Part of a small language model's weights: attention and MLP in parallel.
MLP neurons of a small language model. Each row is named by its layer, matrix (up: input weights) and neuron, and shows model dimensions 48-175. Each number is 500 + 40 x the weight over its row's rms, rounded and kept within 0 to 999. Numbers have three digits each.
After each neuron's rows, "fires on" lists the tokens most often at its 100 highest values on Wikipedia text that the model never trained on.

L3.up257:486587594511472497483534481505433453459508461502463421495552450481468484429465469505550565520513452440476479488561455426559513482423523581481499511484588549438493504472491531535524436470483535514485526527428562498455523544503584413478489494484476435494505481584478464534474543509525467506532473548555546540530539512541521552518482511536484488531548527494497512474503470479501536475533
fires on: "–", ",", "-"

L7.up463:514587518532501442486522439501438534508566518544483517470464491498519524479583531509433496523499472501540443502498556524497466543499481544473501493458481511432411517583510593480546409557531473457509532543520544477496492463508518504488487519481426545428525552477540480390446536504442593513500511570586540534523517457589444567509513528487488511520505483521464529512462520493415477429504
fires on: ".", " of", ",", " among"

L7.up421:500499561509469505442541537486464439527575522458476470546526514499486576517477533536532548510422547517431444466500408503464466444544533520518463534544585551482471518463576500568424513534489478537561486450519535520525483570504500504424478521504462435543499532598465475445512543481460471535512494460440451512468495506387547506499532506521530471515417502538562516483525512518455502512518
fires on: "–", " (", ",", " University", "\n\n"

L7.up654:500549489516520503453522533538440497520539498442489517539491544585570500525502490514490523437486539476497477495451412471494511520491387497455512599509553464445523573487417452556472459448541428507497517443467488495501557440489471538474495517470482464480453553526399542495595488526489459510554504526479480608487503548495477448454435511519470435465506454528521537509507451483470552508483
fires on: " |", "|", "D", " ="

L3.up693:502515476461460463431502538521435498464504482501473443539521479488486554450503467529557608421505520466518458550553473419487531486476469509467454504572489565516468535515466470518562513450496503461497520566459438488468526578563551442514481456460539496448488469427499520541503521527524460454493469510467513479464548496507427526505478467465510503567506506504555464460465475444558492490466
fires on: "–", "-", " &"

L2.up171:515515475516464495546399420440522505508460496450517464533554550495568450488491481447430421448441446486524576543426526443457521515471462512471538572482521577453511527516469499448474401487507516560536523527553559543549446525507491504527519480500479531473450454462524480456533493545517522460530467484475506482540521501514436537584577585504579498439533532567465546457510476482567458503485
fires on: "=", " an", " a", ">", " would"

L3.up761:488475582456513497396488483508544508535504470480486449488602493505581513525466503437489473533490462439517444524475511527568520544443501562514499543481481484446517511529566593463474482482487451529513490482514494518601541448468599458472514507494504518510536478485469496436517495597501522527427546471435541519585521436470517591499549539494471516442497486450478562472494504476478516562509
fires on: ":", "erc"

L3.up179:556512506433469449475446569506465521535503511515481535460567485487594491493521503467553506481543509481522505490473545460535560505492460463484511485555519481464490489488463531474459507539555410420477493565517472531454515506454551492461558484487512501478487432514581518461551561419551456471561432512436473477541489536506462452538524511449545541564478543521447444516514499373522575507428
fires on: "–", " to", " of", "-"

L3.up319:502463521526379479412529561477446484542607440457463477522492471528492494490490559446492488520456446519489456499503417444496555481503514471521492543523541485493523508425478512532507490489509537462474508506477541501387585547519505522506471522491487492466523517588447516457585512492514520520509489560461505526527603506634546517513547504571501507493521594475489480503546477400500488454505
fires on: " of", " (", " |"

L7.up632:513507579430517501501417458586523524521497490535478543487471474493452504462532519521468533572386517490528577571543516483535406550516501462513451514471503500557476541538531457462499480526489507487547439442476501475512563503546588511517526513502526463468545493550426443470563487453457434470506528467538458451516517479421492595494481498543515541492471451443521552490548447534570417460436
fires on: ".", "/", ":", "-"

L2.up270:540517500462430427490462547497491513526518493475499420546468509498514488487455505537525491468487524465530471525489511431442539408499485416520470515454468493542457500480490505535476538498508474387441569475527454478461492540519491512458490489538566496493577535460431489478541520455564573560576615569442513491511537525506485495486474442506585483581544542503465441468513506518494498554480
fires on: ":", ".", "\"", ")", ",", ";"

L2.up227:535564529533453454545536502470492468523558574562499430491445538441508471502405487516569571556485441505541575485509554469478460521530440475551536529510530404489526485449501490515434445495576565518483483502452521537488534446458522482461472515571447470500492515589469500511490503501540503502510432525494471531519546559482574555461475527466436500517481534446527438540490458396536487487498
fires on: " of", "'", " by", " face", " that", " this"

L2.up711:467551517502597504506447460531492502533463486534442494443542435472592501509431482534488488454496496449539458478476498498490437485514474506450514542493484562467560524404500413531484455489572516472473528478480530534511521507466525467548445473541487487476458471492502435526527520540502530428483546467478473553530585446549465540531535455507443547514522451532499470551449523471546607476547
fires on: " and", ","

L3.up703:521477551522445439443500428426505501556526491531465494542530467582526530518557561506480548449433451492513429538530524469466530437455540480473545540516474518450430488485539592457476507512449494494472490534493537573455463547518537497528537504500495480526525586536474456483519472519440527499449497513458541537569480468545516480537572544507519441535537519423438527479543538484477505479502
fires on: ":", " (", " -"

L7.up543:480558549486477471532395494519523582424498523521486481503559582522526517551470594462492412480500531468570496558467536558519487452450516521501553506448524482440473514533503520465485499524471496527548450528493497556458502493553553594460521552460411490476484561511499466449502445518486428493512512499505512470535525453518537500520450547492523474454547575463415513389483501534553506515510
fires on: " an", "^"

L3.up220:581464462513420440471427418414532494498458487502451524517496489483573418464574562493437503464505439458495505443496464491541551490542504452476589510529515521519470541517471484559458512519501532488491556475518529516485534536553524475471575480432514486495473542472540543467565454455552558488451510504517477520554513442587434471526547546591527471390548537493450487483559511486525462478487
fires on: " (", "\"", " days", " year", " Total"

L7.up75:497587424513498504508485547447522505570446473517489464530501513506519558533505501548430503531438524555463507482515503581496523524530479541488481528513491429502467550472451501460524512480442559425560432411479509614394452521465528463540458504481486515468430478443436515447522540594551495500473510510577517515488521466506494463576527463484473485505426533418498510504466450452529526515574
fires on: "°", " c", ".", ":", "m", "ip"

L2.up180:590532514409420531481489529435483462496527437467501501460458509473512486517524517480528435483463513445498419514472475487499496534449484555540533439505508506520506500499521530514532461471405505446448427492539500499490478558469525453413541505461541511489439519534508556516534526571534492453557528450509495517461564436607448545574485565575509484492514417473449552463584527487564457478443
fires on: "e", "^", "i"

L7.up363:550524460486466457468518510457476467530614521459490440492497482483513523512461534517489527488469425511525451558453550540440495432553499541515558515487481475530509518567491554535493534457527431426414497466458556504517471460466536502475501494551465480527465492480517525499479486535533517483535471463499494455514615478502473556472482510490535461526547530436409502508476416542504433465494
fires on: ",", " as", " where", "use"

L3.up506:468552532438519455530510477499501463520510501532497396428512496527487463451512534510467504507524451450499493501498492510445496489478555491523518476482529469429549505413547498585492443467552520432527476458569509541488562529530498467517499512509462519481502461528471454435541463501501509437495548583636554530484531491543524461477503532488469539559520512439470494506518534495538549491554
fires on: " his", " death", " and"

L7.up62:517524512473452500456497499405478453518601486552507450521515518555506454463501596484435487459499521469505507491521438531467493408473490488484531533434560459485559466450504633517485498440529471472467530561502528474480519534531498491548445430576490519489518537527452524458454489549575539491440541558535508564513500481639503460485513489484527538495559480513481525469514498500507461433514
fires on: ".", ",", "|", " |", "\n\n"

L2.up469:461501476485519550519580490461444523531483518552589511471516556493520510483537535450431494480551510545505546535387513511491456441510483438457520482524465559465459427476610460501483466543508462551515494463566502467505522458564523485489504440563550495467532462489455514475528546485528490491416531530508516565526499553497441457468547512560515480551493555563514479552496351459468404451538
fires on: " end", "ail", " against", "min", " Open", " running"

L3.up468:528521436453584450478406475447453502487418500477455503508515507497546420490541477382468456465484499429522523503470495499501532547540445527502500460564543414435557537528563463541546495428505519497500490492453471450441466484501582538514469508536497512408516583557481503493491492441506545472566511484563538540573489449486514494504457520550530429512476480514479471530473497451520491494434
fires on: ".", " in", " ad"

L2.up58:479499481503532559543513529501533516494487484470512502454455497469471509535467487416513417485525525485483467466543523458555582604503455485474466476518510471535473480535470488456495559544475424544479532515509478444462509475502458438517528513450510529528510425432627495470402470516454522514474494499470448512504499469464476508512463465450445471457473519496525431487483521537547505536460
fires on: " after", "pre", " place", "har", " most"

L7.up289:469537539547466485430436472442408568481528457500473463526577494474578476562467447500469481471454461493478470509518546518475464524509459520540411523505550455508484503446588476468485467512459487493514522563527587517502480462424562453529480508481516527496450456590509545547524566495537514521614525503524481462498528550499520476516487547497590452481561576497510529438454460457527421493558
fires on: "-", "ly", " wide", " is"

L3.up363:520478540493510556446452510524486514506544470493504540513483565503543478485435469484453478491393538525549538538436474484486482480539518518489516471472573485441425509477505507443483452482499614557538430425533512568488514529542524438429475517541439518464484482537479428462567453519413485504520451508532472551513519451500580552555507534475529547466433480543530514408571485487508506531487
fires on: "-", "^", "18", ".", "17"

L7.up153:507524573445467485383529545484517496537489441555519432523573566512517522407460495488513522456500571409619447524527523441452470502458461558465470509465560512455526456456573569475466429463557445501432489545538520475449523522476497442483510486558494463503529448524507438484519493521504482529481498582503489504526517509566471498505525471502537484485513513491454477497509444505542481471521
fires on: ".", ",", "|", " |"

L2.up391:518479502519505522497468474464562466527454480440448543527510556577477521546496524475540390503489498483485492446602504420566587551462470488512581493494545473499462511552468496461472575432545442500478543512561503508507488479519452497517514494469478478576482429498480471494469551424485485502487478495473523480490509516486619414459503480428513503486485509465473532459531517513500526545474
fires on: " later", " Mol", " Bra", " most", " place", "tar"

L7.up420:536538431467507472515414477483500505533504470493472438545486518527479418502557524507445492456498523525502491499459503517486462504459500536465517555486520447509480544499513441474510427506530404479447519530540467526450509535538530487529574491472502479460513441439547524500444476562483547459532496524529437478464480491596457547527470584467497582568469502461406542487478414425554515453546
fires on: ":", " to", "′", "°"

L2.up484:498515457507459532523458430470452457455448571539459469454495451529517507469511480517549461508492442423514514458479458471530524433502563542504492475426571474504496485436477440539512456385542525527552498523468546582517493541495456427525536489501479503474473556495521472457516501503457581458522415492551528550521471508541510539495499520539453487465530472500531445522512556513489522542593
fires on: " his", " he", "the", "His", " back", " Aug"

L7.up468:487546559460508472408463491428572558453442472483486501475536490465452469468501515506507407461467495522556473428476587523523517500510480470526517492504513534527482573443451535506485525530555462510500547474483526525498477517493536511489524466513490424458434547486445492544464427440528483520590532556562482539533480455532530486469582469422523464427517560561528516490517532479557611478508
fires on: "–", " cu", " |", "mar", "|"

L7.up702:508442523418464457589453491518425556510509520553471587529514431458513469501488548530605555498470465514505610520499558507474502478468474564511455526474483512580476563468507487417504577555454474426500540540495487446450509483532511485503510441500503507496525519481496499517446544526507450446492496524473539416426536521456508496484469409470509529517489451446520407494464423428482421542483
fires on: "/", "–", " She", " (", " she"

L3.up164:535495553472513510477450495501455410567536533464491451500530458457520511506486507517508491508521500481496501480490500470524435436516434433515555574528488449504530505493511488454496526470570549394528496536510521417457505496469531487462577521467467406468505562592458515477484540474472534568477502436492562541566505484523555518485449542484443478565517446479535467485485521443452510519511
fires on: " that", " University", " of", " which", " Stadium", " species"

L3.up138:538578490472519435514476460467483547493474498479469464483493490505560462479541496521490504554512476488570540526501514521483573473520490445602499575478460482492477538466391454420554482495526555479477468529508486510509503530526558498477431508458484539482483490538524535463464560472471546455553512493544481517500555417637500477484482545459490423506504557481405493512495535406490541470456
fires on: " which", " also", "'", " is", " same", " they"

L2.up402:565543491490460424529483478447485487444444506581494467503481507489483509482574578497489514472429484417631456501555542535482565440519409451557488470477523441547496520435481553494427456469506470472526473470551532440547497575571466514495454441501467526495578517456495512482495460497447488539565483523515511482519507533499496507537507474527523474533601497497418470447482492482467505514479
fires on: " included", ".", "\"", " actor", "=", "81"

L2.up743:560526514475478510472474448547493541520520481454460547457547456514431461477475456523536495427489492516566545553498497570463455578569530569565497468392554502487519498477542491485503521469548436505561476597539480563517495516476573465522563471465579427461459498531490548434431526467507545456525498536497585536486535465536451567486477474493502487430485446552452500458562440456534479488516
fires on: " or", " and", " –", " also", " -", "and"

L3.up278:507479515570456579535530483489543508462482469515443464501506500529487433462494483464576433467460515490534467504529452493524437522475415515560460458426492531581570493516441555547500418405436564484548468534542496555521541440563508464528481492475488518485492535559509571478453481559462556463481522524548537558459540462576486504468470469494467555490526484457482553524450500528498485499490
fires on: "g", " =", "d", "w", " h"

L2.up268:485481487517507523501506481562512469512490477463434498500494456464472482521469441468518476522474520487511490516526511417542515560546478495490497556501511460492529507508514451534447551481461442489522551500533477507496500529487485454485539473504623561492471529429548480503516474424577537609473454527483556530538519430462470551469462466426471432528482526508478415471529562525519509537433
fires on: " place", " most", " te", " feature", " Year"

L3.up245:545503506530494460432529551515450481543531513454459505493542461507447420516506506472474456429483562419612490532502468481491484510507509563516528573497624516447491584474521492556505420524447552554602536563547522458482508411477482557494498486523420474470478502479555506415506511520502558531561429517510503507507505566505499583438531525481558493447516467527500478541483473499479506457515
fires on: " |", "|", " to", "to"

L2.up732:513550554441486452473479491460497492504543592478511449538484525534556487465453515442474553451533503477481628470441525456383473514524508524496484549493500527516481489514517406527492518504501493509532570495425510513496563508461538546497488416507490483455377527510489482528490462461604498503458536480433483553600487541491532492468524440455497568516483519526534484459493490492502541516494
fires on: " into", " of", "mar", "e", " York", "T"

L7.up49:505562526432521492507502528484515518557547474528496537539491483492483503370432526587514455434473547478496492479537531521422505385497493476451487524445514511571538507471502485551502546419406448457540527554504503551464529562536493514528459430462529511511546493490469446561499482473463546506539495559414491498398508525554498489500491487569490532520520539498448506488472407507491493482503
fires on: ")", "=", "ns"

L3.up563:460481483475390526508558536486573419485484527532484455520472485482501469454537505522500487457522488457540473556572508488439472470476449508462529492455526480522555530510484569553521407492462480488538529488517566571458469538547512513517495432502407459480538548445523482552530540504388529498417529553547534526483533500506520552496545581519571506454553493434430499442465487499470498396514
fires on: " as", " to", "ary", "n", " located", "col"

L3.up291:589574442495487524505455596559435432479524515496476510474495474517458555470538467531571496512401490500545522545427459472564494482466465514545575477464539484500450597541499454424468500441514524472489465501510501505483510499564566517558550355501486458457479517458504514452474541549492571543534431477473458533491498483481518541498552523570516516447507458519519528520464404443455441493502
fires on: "|", " g", " vi", " thr"

L2.up520:520545502507450477487470557467579444510563499456507444515517552484556483452499504541491488533489539482528509527463498498456500456520467437565491451457521506549567495510497472498465501528439604375488445420475522531476567538535466489427466465490461559526522549452508482496498452430416588487572502584458451525478533448563467511510580539568528492537496497503498530450453487492503441544480
fires on: ")", "-", "."

L3.up500:514518500462533561497526472473577442505629530436482465513525453497521519445466516511463514501496620464481442539526482502558465411485597507532558575479523478506511513498494510457509573534479500464449514454469483439426511504487489465452431472565491529465490463510471528513497513489490515520595501476473474532524514500512561558519520449506515427536486567470489539468504516441531501559547
fires on: ";", "/", "|"

L7.up160:496515530424457425521523463465483466483466500563491493481533530481483512565416560444480560513462538500474412486611504565516525497482513531465428553472573518569522520423499423493504472539507560482554435430498552529534535545537516429457427478502468582487547524549445537488513497540573523474536520529471521512541525494477442570545530495563523515492538511549492506457460478445426483508514
fires on: "-", "=", " (", " footballer", ",", " player"

L7.up527:498497471467404497512456561490550528490454401479468423455555485550523555465593523511447374507505566530501468481523485546436540518471458466445556459496448437521536544521505492447559466478499481413530490490520498496506482547544550477577475501483568486522478467566524556517477495538458527439446549477541503466476530456503459489493505517538500507510503519419483585479516475477535533480444
fires on: "^", "nt", "ast", "mi", "te"

L7.up54:516522560480505582452470464491414491544557547459467449416489439524467484511467493495511537557490449464515543462481498424442481545427515547546547499467442504581571471468440479492479517497484508537470521516536527547534528449494528475584539497506425536401526596515481455537469457550512584442534494505519464512560558518510497472548513589450523493480509472498507548458531499484506496429550
fires on: " of", "s", " \"", " a", "T", " in"

L7.up323:567509432505528450487518410456563524524427529428472471533509504487542500487453520475505523504447483512577533542487494488501489487518529612529528479483513463530430490537494464504458538454466483446442448502439502439561483477437578532523497551475542486460502511587565508498434542557493521478493453504521481524508503477523502515502519477528515432482554456465448470499536526434447462486494
fires on: " in", ".", "2", "0", "1", "3"

L3.up372:520562493488501583544478493551494467527503493496464490527546432536503551538453571488457513464399495470533501553465499535464467510457577525499602546523534529552525516537537468473472526546498393521468467488423547550514446513500551552547518533532477482436472476513527499512486452503484524493442431463516449522528573453523463498528565502547467550484555517531499550450576476473511483449519
fires on: " on", "\"", "N", " /", "F"

L7.up667:525535565420482554509506474485479530532552524546493560499490520550487492545541487568551500438452474528550555566471572553502509528466514583535555500473533460493538479507508496491490462436527498458463509522542510517449508458515511468494453561575465429468476585479548451401489460511442482520517518521483543489503512530515406532555525476503525454463570458513517540507456443580513410400575
fires on: ","

L2.up666:552497481444435485535423544502470460540509477504472442490528466431502502489445515471473444486491525480537398495472507471585442531545545462489496478511475510503458515483550511487449446500473458456432466506483529530486519525448600490403533419467540508501491491549478449469481498549504548545500578494526490504419537466499507552552492513486574530627506527491489514429502507504451550514528
fires on: "d", "r", ".", " or", " and", "y"

L7.up703:497476563511439459457532469481426531552490516505481492490529521565489452397511589504448464506514500393475518446470442436567513520476495538599445531498497478521480522461532474541467480493513472501543426549512554495528566457493507508497370460511478496460527526602481544464464454536491457487479521571576447533455561475547527555552531493498513539454450521523497514456540506525499461517542
fires on: "–", " of", "qu", ";", " res", " ("

L2.up138:535599491490454506464515568494428479501532457492445453508490437527536528414480546530462515525501463474521510489511457512478517479521424459521497474443523488441500556396465533502475463575500528466505473513540516463478559520477534534446399469481510528431517497511508442594547520524514582485481508483486473521532568516502502534505482514542524490531568565490504515461480445453543500464597
fires on: " dis", " un", " be", " side", " newly"

L2.up505:500486525500431467522512542442493524463573552443480484460505521465493509457482457467500547450509456471566445579493520428545573600478516485525554492464533518565519530445481476478502434563436498461448443489450445493531527540482532467442439486514503416481526544501482533466523514499496437495516488431537556534469596475565437577569503517475504544523475466503546508514490451417479474531524
fires on: " or", "al", " and", " First", " front", " Sur"

L2.up676:487480482470505552505511488451421508526490562511540480460509454518510461465560561457517553462493531521498519607485511511486436489451493436492469447463518466472486501485570566493504475485466445486560495391426519576463539494504539473516593492468516527453470482494509491486573534524470500549468483519495543499479554526502485482467511481561460584550523545543460483495619476519477492495470
fires on: "ert", "ail", " directed", " total", " home", "min"

L2.up376:544570434493490562473465496512482397484515579457483508454546510555481466513524473506548517490416510515525489534439453391466449547582519536548483495536457511536496502510443510578442438501452546520468499499566475523548575539459507452569566450498541472460473505463484522509506499447551510460513512452491469532556558478468479537510523450525541498499474472492460530444487462467561481466525
fires on: " ro", " Lo", ":", " na"

L3.up674:520553492512476492397495457486474495518531526548469552511553453570470498496516574480583507492427462471453458563419474400493421544457539518480561519512591534448493514420485523510438463465487474538519482463464460517477530530500553459569513508512379430493473525554522514444497441477490518464483489545592478567550516524554501518522467448545553453473475515500554523501560506487529496495556
fires on: " on", " (", " Phil", ":", " En"

L7.up747:500552532469477505509477445536453473548534517454453508531577573513479437430553539489454479448487520488532512463536485498512448557565509524460454520469504507543491507385515577509443504491501523525485502425423488479499528553492497509447410517524469517469558508506394523494514465492476534512422514527486526625484522542545489543479491487502491516493478407518534538512498505558478475538502
fires on: "–", " |", ":", " inn", "class", ";"

L7.up676:508571481443501466522479615427515486459590582528488482465551480500480530498432516504536563468472509528536504523545488524490488458468472572460499497495503510422563507564528511534520524507499439495525493465521517497525575577520551468514434415530518522446544514504484525455544564557458551521414493466562547498542549509510457539535467517496453448479508493369537517506458443517480497516454
fires on: " as", ":", ",", "-"

L7.up664:544441420476538471455453429497524502514505499501498440493554527495534438449455518469526489507451593467529553449462523410515516444518541512473502523463486531527606499517504422544409451479447456444480534461406485478538512501460459486510544528524543486479409525500498552506506496522644531500555475472417478546542519431539509497542536496487503455497480419522499515445530468475529535479548
fires on: "|", ",", "\n", " |", "S", " ("

L3.up483:529539538465484548548528589506444524510543471539492508494531451496502493482456455416476472530458505468512463530538531486478550505462556560484481520442614554465549471458510545476528484429439490533549521423495552515497530560497458541435474490549445530493528480555561427438582515520498476533560390489463530482481564539467482613526503531528497460484573489545556549514467444492491491512478
fires on: "-", " former", " as", "in", " old", ","

L3.up326:549495503440509495537516599469545427532581474486508468469530534490524469445506543468477485502419566392563486436532444493467542506478485538509505491447532484562499496483524528491456514483566438472432488537562480484533480519498536516485469455533463490511427532503565502436456515560525546454481511528489456575462481505588429508494562518498526491471571526541517476466551471560517499474478
fires on: ".", "\n\n", ",", " |"

L2.up314:564540516529496542480506518544553517574542489518489526565563496463535486501549546559514519570453482491549526523519507549458487539585458519521546507491601516593540595453563519527522479528524528469516498470527566569460535500510544547519538476508509516458476511494520520448527553530527529597511491542585531559519543511538492558476569534537528561540550594538471498479550495496549601508557
fires on: "end", "reat", "ru", "ö", " whole", " us"

L7.up756:531514546451453456481470533511417428492465515491481521571477446473429442529465515559544537515513523480543432503510474484489490485497528521494514515486541474453446511505477529492460492426533523499494538515520572568500542568475533489446443516522467477485535496470530460534467485498403620550515462487507415538469494523575528495489549510571513497434551537512458428493524444528489520493462
fires on: " to", "t", " they", " he", " |", "n"

L7.up55:517474482483527455507485541442558558558528504428470474498594540532493525527495532466424394448419538479490448427529465380512534517531547505480476558510453496563484532492522493542453507484520526503517517453517521510483505467519442525519430444548480456493496540485466537564574468477541517512499538525414478561520479463505580494525530429466468546444496543534480545536509524491446523454507
fires on: " |", "|", " (", ",", "-"

L3.up651:537532473444543417484458483493518530481471437457449487504479517479502492481509503422477539518483502469616514487502496487546489503528541544519514531490511547555485502500446485493457505488613483516501472441506460500499503459477545539490553413483516471430477537503562529472545536455577503421537520528522548549473555460511496616483497509513597511459513502568428511531588480553510557485469
fires on: ".", " and", " can", "qu", " rel", " or"

L2.up594:548587497522493544456508465526539459431471463505580440527505508507537536487502505447464572445456457492482491457510528511518453465477469504528585519524500535457582464431516507522493522437473548504511517463585510514470480518459519483483498492620484426495491485542442507469589618509514503552463463485587523540495549501553447530530517472412557460509512570555533497482434498476503418440521
fires on: " former", "int", " manager", " festival", " run", " Rangers"

L3.up341:526506581454471472440455490419523449467539544496523377482502491487503525514502433511580452531456487437484413527475487512499489562452492521472506485475495445414414505547467512466480484438503394539504445531540457530474490528543567537484573508525479421483509563439504539501531524496461544514447557536474559514480502452526499509517551546521483489511501580501414521526477458391524530543538
fires on: "na", ":", " or", " as", "han", " can"

L3.up680:524506501503525445522487536438553472547443469526486482456591440418510472472497484453432472470444530406546557485483534468524516497518498555573528562508508530525488510507517420444455505476488466455428510490441535561544478454479517503454551433561519460423479588477550475495513485543574488522522527469446469497501526445461556554538560473546462532520474482571452508481477566470521512521544
fires on: " |", "  ", " the", "|", " Pur"

L2.up101:498513524434465466414402471534442533560559595442507406505504533476474513457526512545480527509499478442531477440495549504406500499521450428565504563476511372472519502430505532522538508509533467455491504533521484491556500542464505445510395511486481543491515473488504495477464518513534527492527487583513484507422490479551477534509509521454514511488531534447463482427471530402558501518495
fires on: "ter", " is", "+", "'", " ×"

L7.up608:519567464464528431567468492467463489530471510520498496544522470484500432503499520527515472532460594500472514451432501561511454441559419478497515526512543461528472527445437518533484481526545472529417490438520558489468506541554574487539448481493505452509568525553449484440513471471494503541556531542453457608503507528531548544462470541526501474557543508484483462484403453538418550430478
fires on: "|", " in", "ens", " |", " dis", " ver"

L7.up740:495484549470426439428485430517410443506581467548492462543544432574540504481476504599496426494490472482503521488465515502441469457434479481566543489488559495514497468500565444552478443481406476507529526540536522491493476522547492493463507521491561470529486517488444424538542486545471515517539492551445487518502500521509573548523502580518544499481558535504469544472522430521450448484548
fires on: " (", " With", " of", "With", " dec", " is"

L7.up214:518538543459483457425532496510493504525571498479517450550543459482483518491518487413494500438491451500500464438480524512452516535507482530549507507446542496502557464506453492489528464534496509447465548478567426495461522476493493447476506464486499442447504495460530544475463469545457513526510529534458562522499542488497520534481500524529485551480435449488426435557418492520516457469506
fires on: ",", " and", " or", "di", "le", "\""

L7.up476:512495538512514513504492517414489511547559526522471490489538534557568476463478570513418496474487532521429478441559519437520501421423471474483468457499478496460540522482544486594512494484539502554527507566435470587480478499457531436552469431451436494470529546514530519505559523480534494505564516504541510494559570424556551542524547500478496468470479510509416551459557451455550509470509
fires on: "ca", "N", "–", " (", "c", "ala"

L3.up58:504517436457576481542481465502564481563497487505424518503516488533471531475567524413485437463474432470540542512464569492536516567515487551492554500536501440404543550469507469436581456477533473488553545503524513567508428502541487471479544500467563429496426490470562510455478435465548483492500508490545489499549533454495529621473498524495541546469504516521498515483527485505588537489564
fires on: " along", " most", " which", " over", " approximately", " some"

L7.up244:538536527527569499478501535529429524517496412504482469517530429529518498503526527535538518511471526555442462474494471560477427493533480535534567425476496509425446556413582510449408517516425487515516523519476497504507503482454563509457466553455503473508448439560495521500592516516521512504459486532441508453430486565533515525510506489496525508487514528499418497505482498464517521546483
fires on: "\n", "ly", " 15", " 26", " 21", "-"

L3.up355:558482520510474527432481501507398453522563551478482528520536529520501514448490489526540475499442555483544522481529518431504540507537520498546531517536529439537543530523534465500428493505425562458446436428411567537501603482471500486457493419519480489503508515515505576510523487527509500502542503475488497525540514480438558555444520439463549515438547467465484541369496497544525461497506
fires on: "/", " |", ".", "–", "-"

L7.up250:568465500523510504499491466529415471511500480420500413514480533515556491556437461532435502515484578434509460567440470443496528498525569510522511485503505448499521536519470536528518490495463545546566509503475540570563590451446551488532517511504529490436545579549477463489431486535529449567455462425553453504434562395500462536475466511531521522532561441414583477505518488452454502451487
fires on: "s", " in", "'", "ing"

L7.up208:523560470524541464488546511470623477507513440461469481471517488462522533520435484463399519576450528488488431534516419468500428511547447523479496595525457538476473521460493512419473508494508554561505503437464458465472544524470544531459478564549535454524445481530504452563515508547508469532574501481481531483469469502499510530526585533504491441513495467513498525542554566529560523503469
fires on: ";", "-", "BA"